config = dict(
    n_layer=8,
    d_model=320,
    n_head=8,
    n_kv_head=8,
    head_dim=64,
    d_mlp=960,
    vocab_size=8192,
    activation='tanh_gelu',
    norm='layernorm',
    norm_place='pre',
    norm_eps=1e-05,
    positions='learned',
    qk_norm=False,
    attn_scale=0.125,
    bias='all',
    tie_embeddings=True,
    parallel_block=False,
    init='normal',
    init_std_qkv=0.0365,
    init_std_o=0.00722,
    init_std_up=0.0365,
    init_std_down=0.00527,
    optimizer='muon_variant',
    lr=0.00139,
    lr_mult_o=0.757,
    beta1=0.93,
    lr_head=0.00632,
    grad_clip=2.0,
    warmup_steps=200,
    schedule='wsd',
    decay_fraction=0.817,
    decay_shape='pow',
    final_lr_fraction=0.0,
    batch_tokens=[32768, 65536, 98304],
    seq_len=256,
    doc_mask=True,
    train_tokens=334800000,
    steps=5792,
    dataset='wikipedia_en',
)
MLP neurons of a small language model. Each row is named by its layer, matrix (up: input weights) and neuron, and shows model dimensions 128-255. Each number is 128 + 32 x the weight over its row's rms, rounded and kept within 0 to 255.
After each neuron's rows, "fires after" lists the tokens most often just before its 100 highest values on Wikipedia text that the model never trained on.

L4.up103 [130 104 122 130 112 199 156 160 144 141 105 144 159  95 142 105 129  89 130 149 138 102 132 174 106  63 107 105 113 207 193 143 139 137 130 109  99 140 115 121 161 153 186 143 120 149  64  98  81  47 139 105 132 125 132  95 115 111 118 133 167 130 182 113  87 103 100 128 120  98 114 161  60 123 108 147 157 156 111 197 169 212 139 109 144  64 109  93 138  69  96 145  68 163 110 152 179 138 156 154  84 145 157 179 116 109 113 141 100 111 181 110  76 139 157  76 120 117 117 104 105 106 153 134 160 112 116 144]
fires after: " U", " to", " re", " De", " ", "to"

L4.up504 [162 100 149  92 135 115 124 113 136 118 141 119  81 115 137  95 128  74 173 102 122 168 114  86 127 149  38 120  89  84 118 122 167 129  61 128 119  98 140  58 112 124 202 149 138 128  95 137 111 181 179 135 161 127 174 144 141  82 109 148  80 130  98 100  93 101 100 141 129 125 100 137 142  99  92 136 155 170 107 191 194 123 117 149 133  80  88 135 184 117 153 131 167 132  88 127 135 115 100  44 164 127 160 156 169 194 143  57 104 116 102 141 133 133  75  95  97 108  94 173  84 139 100 164 186 143 117  87]
fires after: "s", "ed", "ing", " Me", " Up"

L4.up943 [151 128 129 121 166 151 148 138  85 144 156 167 166 107  98  94  89  99 103 142 159  68 127 146 130 190 129  60 105 119 122 128 161 149 163 135 175 107 132 119  53 134 152 130 180 107  98 132 164 107 104 119 127 140 135 133 115 175 115 116 140 163 157 143 175 184 104 175 136 126 116 111 141  96 107 122 140 123 142 167  91 137 152  96  77  92 124 206 114 125  65  65 120 146 119  87 139 118  78 116 145 133 103 174 140 136 122 168 134 101  66 155  90 110 122  66 146 127 126  86 176 141  89 157 116  95 119 109]
fires after: "2", " in", "In", " In", "pen", " date"

L4.up252 [105 114 115 179  85 143 178 129 171 160 136 128  98 114 142 117 152 121 133 103 127 129 144  91 126 149 105 139  61  98  71 162 109 177 103 147 124  54 163 134 114 216 182 131 108 145 110 141 165 125 147 153 116 119 162 121 134 173 127 132 128 127 168  99 189 115 159 195 151 110 143 189 167 101 121 150  89  97  97 119 138 175 131 107  70 104 119 150 159 136 157  79 100 164 126 116 144  77 113 109  56 112  61 141 136  72 139 118 108 134  94 166 124 148  77 163 135  78 120 149 104 157 160 105 115 111 106 103]
fires after: "1", "2", "3", "5", " "

L4.up693 [152 120 142 160 111 137  88  86 120 162 143 121 192  90 124 144 104 121 135 167 151 129 128 121 117 128 125 134 109 134 158 156 143 102 152 114  70 126 140  79 150  70 136 107 142 102 137 139 131 201 113 145 132 171 102  61  92 125 155 125 125 175 158 115 107 149 123 150 127  82 135  98 122  93 117 127  95 169 139 205 148 163 137 123 106  58 147 183 189 173 117 142  87 133 162  87 132  84 154 123  72 122  94 138 119 137 124 130 135 128 172 168 164 144 122 130  97 103 109 158 113 155 209 156 169 150  80 200]
fires after: ",", " in", "s", "ex", ":", "in"

L4.up37 [113 103 128 159  94  67 126 132 152 160 161 174 162 150  76 195  89 181  89 124 133  92 114 106 139  98 123 158 106 132  68 130 158 166 200 191 125  75 120 142  63 105 180 168 142 125 137 129 152 142 159  84  93  93 174 130 114 141  97 122 163 136 134 106 124 139 128 168 168 140 145 155 156  99 103 131 100 149 155 145 106 143 166 167 124 102 114 114 139 118  90 115  59 132 151 125 130 174  86 157 128 118  97 139 101 225 208 161 136 130  86 148  98  50 146 155 137 116 149 120 147 127 142 134 147 107 146 136]
fires after: "2", " ", " Par", " ("

L4.up32 [210  96 161 122 149 125  87 133 123 186 107 137 158  62 116 110  75 138 119 105 148 125 144 127 161 113 120 144 117 154 128  96 134 136 168 149 126  65  79 125  61 114 103 165 147 121 137 113 168 156 106 145  81  67 142  74 107 113 161 126 149 141 131 146 144 123 168  89 119 155 118 142 118  95 103 164  43 168 103 104 114 143 196 129 127 101  86 146 176 155  80 138  88 126 115 165 154 116  63  86 140  94 135 149 124 167 147 178 136 104 151 136 135 142 104 148 127 118 107  99 174 135 113 197 144 105 133 111]
fires after: "2", " in", "In", " his", " and", "s"

L4.up496 [104 117 120 143 146 169 127  92 148  89 173  84 109 175 185 119 113 115 111 168 124 149 156 177 101 161 148 122 108 108 160  81 119 120 158 116  80 129 149 217 132  72 167  53 142 168 150 116 119  89 104 101 170 125  98 147 168 123 106 127 130  86 123  99 116 104 129 168 129 161  87 125 200 105 100 102 171 118 131 139 141 131 103 114 134 239 124  89  88  68 153 137 189 156 105 106 195 137 132 125 135 113 106 187 120 160 150  61  76 101 102 135  59  68  93  87 152 111  76  90  96 137 141 137 107  61 128 133]
fires after: " |", "---|---|---|---|", "|---|---|", " =", "."

L4.up61 [116 112 122 142 115 179 147  70 134 128 146 111  99 123 156 124  67 120 127 129 135 184  64 106 126 114 134 110 137 120 113  92 120 142 116 123  96 116 116 115 180 127 137 117  81 186 203 123 123 122 107 129 121  58 101 147 154 172 102 143 126 153 184 119 144 147 130 136 166  91 179 179 111  71 181 111 111 110 102 132  94 132  97 120  97 160 103 105 165 118  88 143 137 122 183 108 118 134 152 113 122  98 209 113 130 115 106 148 101 122 158  78 140  38 143  40 117 134 112 102 131 155 173 129 119  99 165  90]
fires after: " |", " "

L4.up869 [132 110 110  60 174 149 131 155 156  94  71 180 131  88 130 168 146 183 124 173  99 124 132 103  66 161 109  99 147 127 128 130 129 180 146 133 132 103 106 154 143 156 119  91  61 108 135 106  97  76 131 118 147  93 134 165 141 137 124 175 145 107  75 183 141 134  98 164 151 170 140 170 129 129 136 132 134 111 124 180 166 204  85 122  82 104 140  78 200 109  80  96 101 131 141 131 119 157 113  71 102 132 131 176 145  93  87 153  95 122 128 133 117 164 144 107 182 200  71 160  46 142 159  88 123 106 115 183]
fires after: " to", " ", " They", " would", " can", " not"